Part of a small language model's weights: 6302 steps.
MLP neurons of a small language model. Each row is named by its layer, matrix (down: output weights) and neuron, and shows model dimensions 112-207. Each number is 50 + 12 x the weight over its row's rms, rounded and kept within 0 to 99. A neuron's up and down rows have the sign that makes its largest values positive.
Before each neuron's rows, "fires before" lists the tokens most often just after its 100 highest values on Wikipedia text that the model never trained on.

fires before: " that", " the", ",", ":", " it", " \""
L5.down709:59 20 41 39 65 42 47 45 51 54 30 66 34 35 57 43 60 52 60 60 47 46 45 59 46 28 60 44 47 62 46 55 70 44 54 55 47 68 56 61 45 38 35 49 57 52 32 50 52 51 42 47 60 41 58 60 43 51 52 76 33 64 63 55 48 52 52 58 51 32 48 62 51 55 49 51 60 53 67 40 37 39 22 55 67 54 14 29 41 46 40 62 53 63 51 36

fires before: "|", "  ", "\n", " Album"
L5.down528:49 57 71 57 63 25 49 33 40 34 45 29 68 45 36 51 44 59 50 59 34 48 50 47 42 39 49 51 38 31 66 64 52 38 54 48 51 35 43 45 46 56 61 63 56 43 32 36 59 57 43 54 37 52 68 51 32 52 51 58 41 66 69 57 76 51 55 53 49 54 42 21 44 75 58 45 45 37 78 44 54 30 49 40 67 66 33 58 39 48 39 62 40 49 55 59

fires before: " |", " of", " to", " have"
L3.down491:48 51 47 55 65 42 38 61 51 34 57 69 48 38 41 44 56 19 53 55 56 70 53 65 49 70 62 49 40 39 36 34 48 51 60 71 45 23 29 69 60 30 32 51 55 41 48 40 47 53 61 54 69 45 67 44 45 56 43 51 38 74 58 71 25 66 56 38 75 73 64 25 42 49 70 37 42 64 41 64 59 40 53 60 66 54 34 57 47 30 57 46 48 40 64 41

fires before: " |", ";", "."
L5.down979:61 67 35 40 64 19 42 28 47 43 48 58 47 37 68 45 57 42 65 37 73 50 49 52 66 49 40 58 54 36 65 65 50 60 58 46 34 34 58 45 51 44 38 34 42 40 74 52 31 52 56 42 52 57 41 57 43 38 55 41 45 31 55 32 50 43 33 59 51 38 45 60 56 42 45 52 34 40 32 31 74 38 34 60 52 47 62 67 37 48 45 56 63 62 43 48

fires before: "–", " |", " August"
L5.down284:51 66 56 44 41 48 65 54 66 39 29 46 60 49 38 50 44 43 54 65 31 75 57 32 53 79 49 28 75 46 71 45 57 55 58 41 31 52 53 55 42 42 64 72 61 54 48 36 34 40 41 39 37 42 56 46 41 59 46 70 43 44 41 39 31 35 60 54 34 52 49 45 58 48 56 57 54 46 60 45 34 27 76 31 56 56 50 54 48 69 41 70 49 60 48 48

fires before: ",", ".", " |"
L3.down1177:48 61 45 20 40 54 54 51 44 43 76 82 61 39 77 55 59 51 44 35 62 59 34 59 53 28 51 58 54 63 56 54 61 62 43 52 48 32 47 40 50 77 38 35 63 70 45 71 37 56 40 34 53 34 58 49 60 50 55 36 47 50 29 42 59 49 64 32 67 48 46 40 66 80 55 37 59 40 51 36 60 49 45 61 71 42 51 34 49 47 66 47 50 51 46 48

fires before: " |", " /", ".", " round"
L5.down366:57 41 39 26 51 43 53 65 41 56 37 70 49 60 64 46 31 51 59 58 50 38 50 51 54 59 61 45 75 41 45 42 55 69 53 34 60 41 58 39 41 31 62 68 43 47 61 43 48 77 59 36 54 41 36 49 72 58 31 68 75 73 55 68 55 36 50 63 62 44 45 48 57 50 56 36 52 32 65 59 48 61 57 71 52 62 42 56 52 61 63 59 52 51 61 43

fires before: " |", "-", "ti"
L3.down102:55 55 59 48 28 66 38 40 38 39 29 53 63 29 47 53 45 12 63 64 31 80 46 57 66 53 50 31 36 44 51 67 39 45 55 48 45 50 56 43 59 22 62 49 28 34 61 60 38 48 52 45 39 31 60 62 50 43 64 70 54 42 45 78 64 66 37 22 42 53 59 66 62 68 39 55 56 54 36 58 41 43 62 33 57 51 50 55 59 51 55 70 52 39 65 65

fires before: "|"
L3.down939:52 77 45 35 57 39 52 48 48 52 64 36 44 52 65 53 61 48 55 54 52 57 50 43 40 50 36 65 59 35 44 30 48 54 48 38 53 42 65 49 48 90 57 56 52 33 52 52 45 49 79 38 73 66 51 40 38 55 60 35 48 45 64 49 65 46 56 62 45 40 58 60 56 60 41 64 46 42 61 48 45 70 43 36 71 70 51 41 62 60 57 41 55 73 79 52

fires before: ")", ":", ",", "\n", " |", " season"
L3.down642:26 48 49 54 34 46 49 26 61 38 60 64 63 60 46 61 53 50 41 59 58 74 41 50 47 35 55 45 51 50 44 54 34 54 59 48 50 47 46 42 51 56 36 65 51 61 57 52 43 48 45 58 40 44 62 61 50 56 47 57 36 44 24 61 39 63 59 68 21 57 39 62 56 39 53 60 72 75 42 45 72 13 43 63 51 49 55 71 40 56 53 47 58 51 64 45

fires before: " |", "%", ".", ";"
L3.down285:47 60 51 29 40 47 54 56 57 60 49 42 51 59 50 52 68 54 47 60 52 42 64 64 47 30 35 38 45 46 49 60 55 43 53 56 60 61 44 57 77 62 53 60 70 53 54 47 64 56 68 66 52 57 57 61 42 46 31 60 33 39 53 53 43 61 38 61 48 58 51 60 57 67 61 46 46 54 34 37 49 44 66 40 58 51 60 43 29 63 43 57 48 41 46 62

fires before: ".", " |", ")", "-"
L3.down208:67 60 49 50 66 32 61 42 34 57 52 50 51 54 51 54 43 65 55 39 58 52 50 60 41 53 46 62 44 50 53 60 54 38 43 54 70 40 62 55 52 50 59 57 47 65 49 62 62 58 51 42 57 52 40 44 62 52 51 39 41 55 71 45 81 67 46 39 43 27 50 50 35 51 77 68 38 50 61 51 36 61 54 53 43 16 53 46 55 39 56 52 52 54 53 37

fires before: " |", ")", " m", " km", ".", "–"
L3.down278:59 75 71 72 54 60 56 45 31 31 52 72 36 52 71 36 36 40 59 43 43 52 41 66 67 51 67 40 44 54 57 50 53 34 58 46 68 44 46 32 40 59 45 54 54 57 79 43 48 43 35 41 39 40 63 40 50 49 37 46 54 36 25 82 47 48 55 37 47 43 53 52 58 49 65 68 67 46 51 40 71 56 52 71 38 64 39 51 39 57 47 51 51 35 49 52

fires before: "|", "\n", "  "
L5.down882:62 41 41 46 45 63 49 33 34 53 36 33 46 43 46 54 40 50 54 47 20 54 35 69 56 59 40 60 42 63 44 50 66 42 54 48 57 48 38 34 53 58 46 62 51 39 43 59 48 65 47 69 40 47 57 46 53 42 51 50 54 38 51 53 60 61 47 64 39 48 49 34 52 50 48 54 49 54 32 52 60 35 38 70 49 66 17 35 29 41 43 59 40 59 56 42

fires before: " |", ";", "  ", "\n"
L5.down818:38 42 59 58 41 37 74 62 49 50 58 51 54 42 38 56 76 50 43 48 58 31 62 46 46 56 47 41 70 51 49 55 55 57 33 32 46 45 58 64 52 52 48 61 20 51 50 32 75 39 58 59 51 58 54 29 37 56 46 24 59 41 56 40 41 37 53 80 76 77 51 47 31 43 49 41 58 57 31 55 58 44 53 43 40 50 34 30 52 56 72 57 47 57 61 41

fires before: ",", ".", "–", " and", " |"
L5.down1059:56 56 41 39 60 68 41 44 37 46 64 71 49 41 66 53 38 59 77 49 27 46 46 68 51 56 57 51 56 44 75 25 53 70 44 43 66 83 50 30 52 41 37 38 41 73 45 62 24 78 49 58 56 58 54 61 52 41 53 57 47 53 29 50 60 51 34 53 42 56 27 52 34 52 38 39 42 39 57 91 59 43 56 44 64 48 32 63 48 47 46 64 34 76 43 36

fires before: "=", "\n", ":", "\n\n", ",", "."
L5.down1163:55 64 38 64 35 43 38 34 47 51 42 62 38 54 48 59 46 56 43 73 46 50 58 49 53 40 54 25 50 64 32 85 43 51 44 70 48 77 48 61 64 33 42 15 59 31 53 40 36 74 80 70 58 55 39 47 52 41 62 63 61 68 59 48 48 62 36 19 60 53 62 69 40 69 48 34 67 43 47 68 48 61 52 40 54 77 46 60 55 48 43 33 63 41 69 46

fires before: "|", "-"
L3.down717:51 46 45 40 55 70 50 73 26 71 35 40 49 51 56 26 38 36 69 53 46 50 58 54 59 31 46 57 77 34 47 48 41 65 27 47 52 55 45 59 60 46 34 63 53 43 67 43 51 40 44 54 58 54 35 30 46 57 23 38 36 49 57 62 34 52 51 46 71 48 52 52 38 67 40 40 48 69 41 54 40 41 39 33 52 53 31 53 54 55 42 44 46 44 46 53

fires before: "=", "The", "In", "On", "After", "Born"
L3.down472:56 59 41 53 42 59 43 57 32 51 38 54 51 34 55 40 40 76 54 60 31 61 45 41 43 46 66 62 61 58 48 61 36 46 58 63 51 36 37 48 57 66 63 70 66 52 51 44 39 48 53 33 48 45 44 36 34 40 51 49 57 30 43 51 55 37 38 76 55 50 40 44 55 59 41 59 38 39 50 45 44 49 51 57 67 37 57 52 46 66 42 47 57 32 73 26

fires before: "|"
L3.down1172:71 61 52 53 71 47 43 39 55 46 59 30 54 46 45 48 61 50 51 40 35 47 52 50 40 56 46 52 68 51 50 55 44 57 53 43 19 51 60 70 41 59 38 40 72 58 54 66 38 54 56 22 71 77 47 46 51 52 62 46 48 39 63 22 52 41 38 69 52 42 63 47 63 65 31 46 32 49 46 49 48 45 52 40 61 56 34 35 46 26 37 49 51 45 54 64

fires before: "-", "W", "E"
L3.down753:57 37 49 56 40 39 51 62 42 42 35 68 52 15 55 32 41 47 58 42 33 53 49 60 59 49 37 71 51 51 50 42 63 51 51 30 49 27 44 40 67 39 62 57 59 65 58 56 55 51 46 31 23 55 50 37 51 57 30 64 42 61 41 54 59 67 57 63 62 41 58 52 67 53 43 48 58 55 62 51 25 34 48 41 68 37 44 37 60 64 61 39 53 49 44 40

fires before: " |", "′", ";"
L5.down865:54 40 51 57 48 40 47 55 50 61 60 57 55 26 35 48 64 30 40 32 66 31 54 53 44 48 43 42 41 91 58 55 48 41 33 46 42 33 51 48 50 45 21 51 66 38 49 68 55 54 67 48 67 72 50 48 38 50 47 38 65 55 56 45 58 48 55 45 43 48 74 44 56 54 74 56 60 48 49 55 55 60 44 61 46 36 31 33 43 45 74 41 35 36 50 42

fires before: "°", ".", ")", " (", ";", "s"
L5.down1280:49 54 65 71 40 50 37 64 46 40 20 51 58 50 62 50 51 41 55 46 45 77 51 70 72 33 58 18 40 48 34 45 45 67 56 51 51 61 34 29 49 43 47 58 55 66 49 42 31 72 84 58 55 60 72 32 26 52 44 51 40 36 23 49 45 69 66 44 42 57 46 64 51 49 60 52 55 58 55 37 52 48 41 38 37 49 32 66 42 55 71 43 47 44 68 43

fires before: " |", ")", ";", "%", " ("
L3.down5:60 56 64 31 59 57 57 40 54 67 41 48 45 59 46 58 43 48 57 52 86 33 38 42 52 36 52 56 49 39 77 43 48 52 48 70 52 62 67 41 48 44 38 52 40 40 39 51 51 49 66 53 67 19 32 38 28 52 65 28 27 57 55 37 37 36 38 57 55 60 62 59 37 53 60 39 38 46 48 43 52 58 34 59 15 58 65 58 74 55 69 48 43 63 44 39

fires before: " |", " (", ")", ",", ";"
L3.down271:51 74 53 54 71 44 39 48 38 56 56 62 31 63 77 43 42 61 47 43 46 47 30 60 35 54 37 37 44 33 82 50 30 50 39 35 55 37 48 48 48 50 51 60 77 57 40 34 50 66 49 58 52 64 49 42 47 51 53 58 30 59 60 52 72 69 42 45 39 56 45 54 42 64 86 45 66 62 65 37 52 64 33 36 66 54 38 31 43 71 41 53 50 44 60 40

fires before: "|", "-", " of"
L5.down417:44 36 74 63 46 61 33 74 52 61 37 43 50 47 55 34 40 53 46 79 35 63 53 53 53 84 60 35 51 43 56 51 67 53 61 74 52 51 35 53 47 56 45 43 50 47 46 43 37 61 53 80 53 46 55 45 68 51 47 33 54 52 33 59 37 57 37 59 36 35 46 43 35 55 38 62 65 47 19 82 48 43 42 62 47 47 67 64 60 34 47 42 52 56 67 44

fires before: " |", ";", ",", ")"
L3.down1031:51 66 42 28 57 36 46 54 53 70 53 99 49 36 51 74 39 73 28 75 60 47 38 53 53 58 74 50 50 39 57 61 48 57 60 64 64 45 49 34 50 45 47 39 32 58 38 54 36 53 76 79 72 51 36 34 37 27 59 44 55 43 36 43 58 62 42 53 46 52 37 33 44 53 69 52 51 42 64 48 65 46 44 34 49 51 37 61 57 27 62 34 44 58 58 71

fires before: " |", ".", ",", "D", "–", ":"
L3.down977:28 62 56 60 55 68 58 30 40 54 63 61 46 48 34 34 35 45 39 50 39 33 59 51 71 47 34 54 46 54 50 52 43 69 55 63 67 47 49 55 54 58 36 55 29 69 61 36 51 44 50 60 45 11 50 53 46 56 66 55 56 63 49 67 69 63 43 47 55 55 48 55 47 54 56 64 58 62 60 39 49 61 41 41 44 50 43 51 48 55 51 49 67 60 35 45

fires before: ")", ":", " |", ","
L5.down387:54 42 57 44 46 64 33 58 69 33 61 52 58 47 59 29 45 48 67 70 57 27 48 39 59 50 42 41 46 62 75 32 71 32 34 43 49 49 44 50 55 49 37 61 43 54 38 58 35 54 27 53 71 44 69 60 48 41 49 44 52 45 49 33 30 55 68 45 35 42 35 39 47 59 79 68 51 50 43 48 46 32 40 56 45 44 47 46 49 26 40 59 42 41 75 52

fires before: "|", "ix"
L3.down250:60 44 60 63 65 40 52 36 51 49 62 34 65 43 78 45 59 47 44 55 38 35 56 67 44 51 39 46 58 31 39 49 66 59 76 49 53 48 49 69 42 70 47 39 60 55 53 23 35 70 37 36 72 58 37 81 52 39 60 31 44 44 37 32 47 53 34 68 55 50 34 55 62 51 48 35 48 35 51 43 62 67 72 33 71 39 47 45 34 42 37 41 45 42 36 42

fires before: " |", ",", ".", "\n", "\n "
L5.down645:64 66 58 43 27 63 51 76 78 44 62 57 56 73 55 42 56 36 36 47 65 61 24 40 36 36 39 44 63 67 46 35 68 47 42 55 54 43 53 53 56 38 39 62 43 58 69 62 42 31 43 45 41 45 50 43 46 40 59 50 65 39 27 52 60 29 62 71 61 40 38 48 53 71 46 41 38 57 71 52 62 37 68 60 46 39 41 33 32 47 64 66 56 80 34 48

fires before: " |", ";", "%", " (", ")"
L5.down661:47 61 56 52 53 49 62 51 51 48 33 33 51 46 41 54 58 51 59 51 57 53 45 58 49 47 60 44 57 54 46 48 34 30 52 48 54 55 38 47 65 63 33 29 50 45 40 50 48 69 46 57 35 54 44 61 53 34 70 58 47 55 47 15 32 58 56 50 52 48 74 33 68 50 55 53 38 58 72 46 48 47 28 57 58 62 53 47 52 42 66 66 52 50 53 46

fires before: " |", "%", "nt", " (", "0", ";"
L3.down1251:48 70 57 36 68 57 58 24 52 54 28 39 53 51 48 41 49 31 44 48 62 38 81 46 42 38 62 52 57 37 50 82 30 53 63 43 52 37 61 57 46 48 65 59 46 40 52 49 40 45 64 43 28 33 36 59 59 51 38 55 39 49 51 58 36 57 45 56 52 53 51 65 51 55 44 61 44 63 52 42 39 46 44 24 64 50 44 64 55 68 36 46 64 70 55 29

fires before: " |", " the"
L5.down315:54 60 65 55 62 54 63 47 47 28 40 45 52 47 67 57 37 59 35 42 40 30 60 21 50 33 31 38 40 61 50 65 68 63 54 75 28 48 27 47 49 53 50 44 52 45 42 45 53 66 52 46 40 54 68 78 49 42 44 44 64 57 60 49 30 49 57 29 70 54 58 62 50 53 58 48 70 55 50 55 60 56 47 44 47 51 37 47 54 45 47 46 25 49 92 54

fires before: "-", "°"
L5.down913:61 47 46 45 50 62 58 58 56 58 52 42 56 22 42 51 39 35 58 72 48 49 40 45 49 41 54 64 61 33 34 40 45 53 76 48 47 43 37 68 56 57 26 49 53 46 61 34 81 45 47 30 48 55 64 47 52 39 54 66 54 25 58 49 54 58 30 72 66 62 51 48 58 80 37 58 50 38 60 49 26 30 46 56 35 30 42 69 67 51 38 49 37 26 34 58

fires before: " |", "\n", " –", ";"
L3.down669:46 59 61 38 45 50 47 50 59 59 52 70 27 42 54 33 58 53 25 72 49 56 39 58 52 44 44 51 65 39 46 57 72 83 32 55 57 50 52 51 52 40 45 44 47 55 63 74 54 46 67 62 62 78 54 64 39 38 59 20 41 45 49 63 52 41 50 59 66 64 45 65 29 75 44 45 48 66 28 34 53 54 57 70 58 69 57 50 60 68 54 55 52 48 51 66

fires before: " the", " to", " well", " of", " a"
L5.down548:29 51 49 36 56 73 61 56 25 58 55 49 51 25 59 46 30 55 50 44 50 66 39 46 33 63 30 40 61 58 40 51 64 53 66 74 26 39 41 59 50 36 61 34 41 54 51 52 29 62 52 53 64 34 56 76 70 65 74 35 64 63 42 55 55 52 55 43 44 72 58 39 61 38 55 37 42 55 31 55 53 73 62 47 39 49 41 70 40 56 44 54 60 62 64 52

fires before: " |", ".", "0", "7", "%", "3"
L3.down474:58 50 48 53 38 54 53 34 76 33 72 54 51 51 45 29 44 48 40 40 63 29 62 74 54 64 47 62 45 50 32 59 32 61 29 40 65 50 66 62 62 46 61 13 50 39 43 60 64 50 50 45 41 55 45 35 33 49 38 36 48 59 52 48 49 41 65 62 56 40 62 44 50 38 44 44 72 42 20 64 35 56 40 60 51 39 53 48 66 37 53 58 60 56 57 47

fires before: "="
L3.down975:48 48 45 66 47 41 43 46 49 45 52 50 63 45 53 51 36 37 44 52 46 78 34 44 48 54 61 51 58 51 24 46 46 58 50 30 50 56 48 51 50 48 59 36 44 44 63 41 59 53 48 41 46 61 39 46 42 49 64 67 48 43 43 57 42 46 46 56 42 47 51 39 70 57 52 59 36 35 51 57 51 61 36 38 57 50 60 32 68 49 39 34 44 46 62 49

fires before: "|"
L3.down758:46 67 64 34 51 49 68 42 58 43 56 59 40 65 68 29 53 37 28 48 46 49 51 42 37 53 26 53 41 29 28 39 42 53 37 61 76 52 35 48 47 66 51 50 61 47 48 64 28 36 54 20 53 51 59 58 42 93 52 37 34 39 57 00 40 48 55 68 71 48 38 33 48 56 43 41 51 39 61 51 52 46 69 34 62 54 63 38 51 40 40 41 47 52 39 54

fires before: " |", ",", ".", ";", ")", "\n\n"
L5.down863:33 77 46 33 57 34 45 26 52 58 78 76 51 24 54 43 53 35 20 54 46 40 38 41 54 42 58 62 54 46 55 39 58 53 33 47 65 27 29 39 53 58 37 73 38 51 27 49 52 49 59 46 61 64 53 60 41 46 74 57 70 48 45 69 52 51 55 57 69 55 55 52 42 63 62 57 35 48 54 60 54 41 46 53 56 43 53 70 35 63 60 53 66 51 48 62

fires before: " |", ",", " (", ".", " and"
L5.down917:59 41 41 46 33 55 50 42 62 47 85 52 61 53 63 21 37 48 37 54 48 55 33 45 33 45 40 45 50 64 44 42 50 49 50 40 37 62 46 38 66 35 42 45 65 50 69 62 39 59 40 36 72 31 38 22 44 48 36 25 43 47 58 38 55 28 47 56 49 58 33 71 47 59 41 48 49 41 44 43 41 73 39 74 69 65 34 41 42 40 40 40 42 51 49 48

fires before: " |", ";", " (", "a", " m", "an"
L5.down766:52 49 64 46 44 38 41 33 42 51 63 64 49 54 57 66 64 64 48 53 62 47 45 49 53 38 57 40 33 37 57 68 51 49 64 45 40 51 65 36 36 36 61 61 27 56 54 48 36 53 73 40 36 38 52 31 35 45 73 58 59 28 51 47 53 49 67 38 53 47 20 62 36 48 36 50 40 35 33 68 55 35 48 58 64 32 39 36 61 28 33 28 47 43 58 43

fires before: "-"
L5.down1159:33 43 46 48 32 52 78 53 35 45 41 44 49 30 35 41 47 64 41 58 49 41 40 64 53 45 55 42 38 53 63 41 36 60 52 43 37 51 36 64 54 46 46 55 44 54 32 59 73 43 52 47 51 46 40 56 51 57 74 52 52 44 50 41 65 36 33 45 43 40 74 36 61 64 40 45 36 41 58 71 54 45 36 50 42 41 52 47 46 46 41 53 45 50 53 62

fires before: ".", " |", "z", ";", "s", " in"
L5.down714:51 44 52 55 31 64 47 41 33 51 52 44 51 39 57 42 52 48 57 31 63 66 59 51 47 32 35 19 45 63 32 66 47 47 49 55 56 69 60 43 53 42 49 56 52 31 47 42 53 51 41 30 55 57 41 35 62 67 50 26 68 45 31 57 57 66 63 63 58 60 45 63 27 45 54 69 45 55 80 52 42 48 60 58 59 68 42 45 53 63 54 46 62 38 42 63

fires before: " |", ")", "–", "|", ".", ","
L5.down1277:48 71 59 61 47 53 54 43 54 47 55 54 64 66 55 52 59 48 26 43 43 36 57 58 59 52 55 54 49 55 39 52 65 69 32 68 53 67 71 45 43 59 36 30 21 30 39 56 37 53 42 39 61 48 62 52 39 69 35 39 55 45 61 61 41 33 57 61 55 49 45 25 51 58 49 52 64 34 53 63 72 55 46 44 56 46 53 37 22 41 33 63 55 63 35 39

fires before: " to", " with", " of", "nt", ","
L5.down294:12 54 53 34 48 63 54 43 52 47 51 37 66 36 53 41 65 55 41 31 40 32 44 42 39 39 30 61 48 27 29 43 51 55 49 45 32 66 54 63 42 57 36 76 51 48 55 54 38 45 69 21 40 51 50 65 34 56 55 38 56 24 51 46 55 48 49 36 72 66 55 55 39 53 56 55 31 57 54 69 50 55 65 63 36 59 47 56 44 20 47 41 47 52 38 58

fires before: "-", " the"
L3.down986:44 63 56 44 57 57 73 47 48 43 53 37 54 48 65 43 45 57 56 52 46 38 69 52 41 50 49 41 45 49 52 59 76 52 45 44 12 65 64 55 43 43 49 43 42 45 49 60 51 39 47 47 61 43 53 51 63 46 52 53 50 60 45 34 33 46 49 87 49 35 55 52 37 49 49 53 54 37 49 64 48 54 45 51 51 48 44 47 59 62 56 38 49 52 65 29

fires before: ",", ".", ";", " United", " |"
L5.down1143:48 65 52 38 52 49 65 24 54 65 53 66 46 60 77 36 50 56 59 30 59 47 47 31 51 43 67 64 50 57 51 49 61 41 35 42 65 36 54 46 60 59 47 31 32 39 59 65 40 56 57 60 75 61 53 64 61 50 47 53 44 63 52 54 48 38 38 45 15 47 29 63 51 58 27 50 49 29 70 69 64 61 56 56 53 52 48 41 58 51 59 57 26 61 43 30

fires before: " |", "0", ")", "%"
L5.down41:32 58 50 50 40 43 51 49 40 48 46 44 52 48 56 40 46 23 41 41 61 62 39 46 52 46 39 38 59 49 42 55 62 16 45 52 46 39 50 50 57 49 33 45 64 26 68 78 46 45 30 85 78 56 56 13 48 46 42 51 36 38 48 40 32 56 66 60 58 46 48 39 55 34 42 33 44 44 56 48 38 36 42 55 52 44 68 66 60 61 47 59 40 29 55 29

fires before: " |", "\n", ".", ";", " 9"
L3.down140:40 47 50 75 65 45 45 39 45 61 52 49 42 44 50 42 51 54 61 46 37 44 49 54 57 63 61 38 36 54 43 46 34 36 51 59 60 49 41 38 26 53 69 23 67 62 42 46 41 42 55 68 24 32 78 43 54 43 53 64 59 57 45 67 29 42 38 43 51 67 54 61 28 55 37 56 45 48 71 59 53 51 42 31 61 56 41 48 44 38 45 48 45 61 48 31

fires before: "=", "|", ":"
L3.down21:49 73 44 61 42 46 63 43 28 50 58 44 43 83 54 65 58 42 37 40 36 64 44 27 26 55 51 45 43 44 36 41 60 26 55 52 42 45 60 46 34 40 65 57 39 56 39 67 63 51 40 60 60 21 52 39 49 38 73 23 57 56 44 46 61 47 50 42 33 39 39 50 44 50 75 57 37 58 42 47 51 54 48 41 68 67 65 33 52 60 38 34 46 63 47 77

fires before: " |", ".", " medal", "-", " of"
L5.down889:48 59 50 60 68 60 47 56 54 47 42 60 60 47 50 40 51 42 51 48 65 31 72 51 57 55 76 63 63 54 40 42 50 61 43 42 53 49 38 56 37 63 41 42 58 45 44 39 43 57 64 47 16 62 53 34 54 55 49 50 44 31 63 64 33 67 16 49 59 35 48 53 21 53 79 63 54 34 54 46 22 69 41 30 70 43 53 35 43 47 73 66 55 70 62 48

fires before: "|"
L3.down475:38 49 55 40 60 58 60 49 29 50 56 51 48 38 55 84 47 48 33 55 62 44 60 35 49 47 45 61 47 42 52 68 56 71 54 69 79 74 38 78 31 56 36 42 73 53 71 48 39 54 58 37 47 83 67 45 45 53 62 48 42 58 37 43 43 49 39 33 61 61 56 56 63 43 67 56 43 56 56 38 39 52 63 47 40 45 55 61 52 50 55 51 53 34 16 63

fires before: "|"
L3.down962:47 47 49 40 69 48 40 63 56 50 55 28 58 60 39 51 56 54 33 44 26 47 37 50 53 52 81 50 34 45 61 59 41 56 44 52 47 50 41 40 43 66 44 46 62 28 45 38 49 71 82 50 70 61 35 57 25 62 69 43 51 37 55 39 59 59 38 72 53 29 33 46 37 65 21 59 72 39 26 76 58 43 46 31 50 50 21 56 38 57 49 63 67 46 45 57

fires before: " |", "-", ";", "22"
L3.down52:50 41 64 35 64 35 68 32 49 33 41 53 56 41 63 67 51 52 60 39 64 49 38 55 70 56 23 33 58 38 40 66 46 47 52 66 58 46 55 57 59 42 76 35 42 37 42 55 53 36 39 48 46 28 44 55 33 58 70 39 62 57 69 49 70 49 59 35 79 37 54 73 42 56 45 45 42 59 45 43 53 55 33 44 71 60 59 44 38 51 26 56 70 43 45 48

fires before: ".", " |", "ley"
L5.down698:57 32 57 18 44 46 44 54 50 58 46 33 45 63 68 59 59 49 52 75 45 64 46 60 42 47 40 47 51 49 37 38 45 38 49 64 61 34 44 42 51 52 55 47 64 65 64 48 62 53 43 26 65 41 52 55 69 52 36 45 52 64 63 69 51 56 44 59 60 68 45 63 54 65 50 51 46 42 43 32 29 38 42 70 37 50 50 53 34 35 69 51 41 49 59 61

fires before: " |", "″", ".", ";", "–", ","
L3.down257:53 57 54 47 57 39 47 37 49 76 47 38 48 64 73 47 39 41 68 72 61 72 57 67 36 52 63 50 46 68 64 42 41 41 39 48 54 50 63 43 53 39 15 76 52 43 36 42 67 63 63 42 51 25 44 19 34 54 60 24 50 50 65 25 42 47 55 55 13 53 55 62 27 52 57 42 46 48 57 65 58 58 46 51 44 42 56 55 48 53 42 46 28 40 66 32

fires before: ")", "  ", " |", ":", "\n", ","
L5.down1252:36 55 64 37 65 76 45 68 56 65 57 47 35 73 58 34 56 58 48 60 52 38 27 44 53 51 34 65 53 63 52 61 72 59 41 59 39 54 39 43 71 33 30 47 30 57 36 54 52 46 57 41 40 43 47 28 56 54 47 45 42 52 48 55 59 72 60 55 61 50 41 49 32 64 63 48 33 69 43 63 62 52 59 61 58 28 37 65 47 46 41 43 33 49 32 45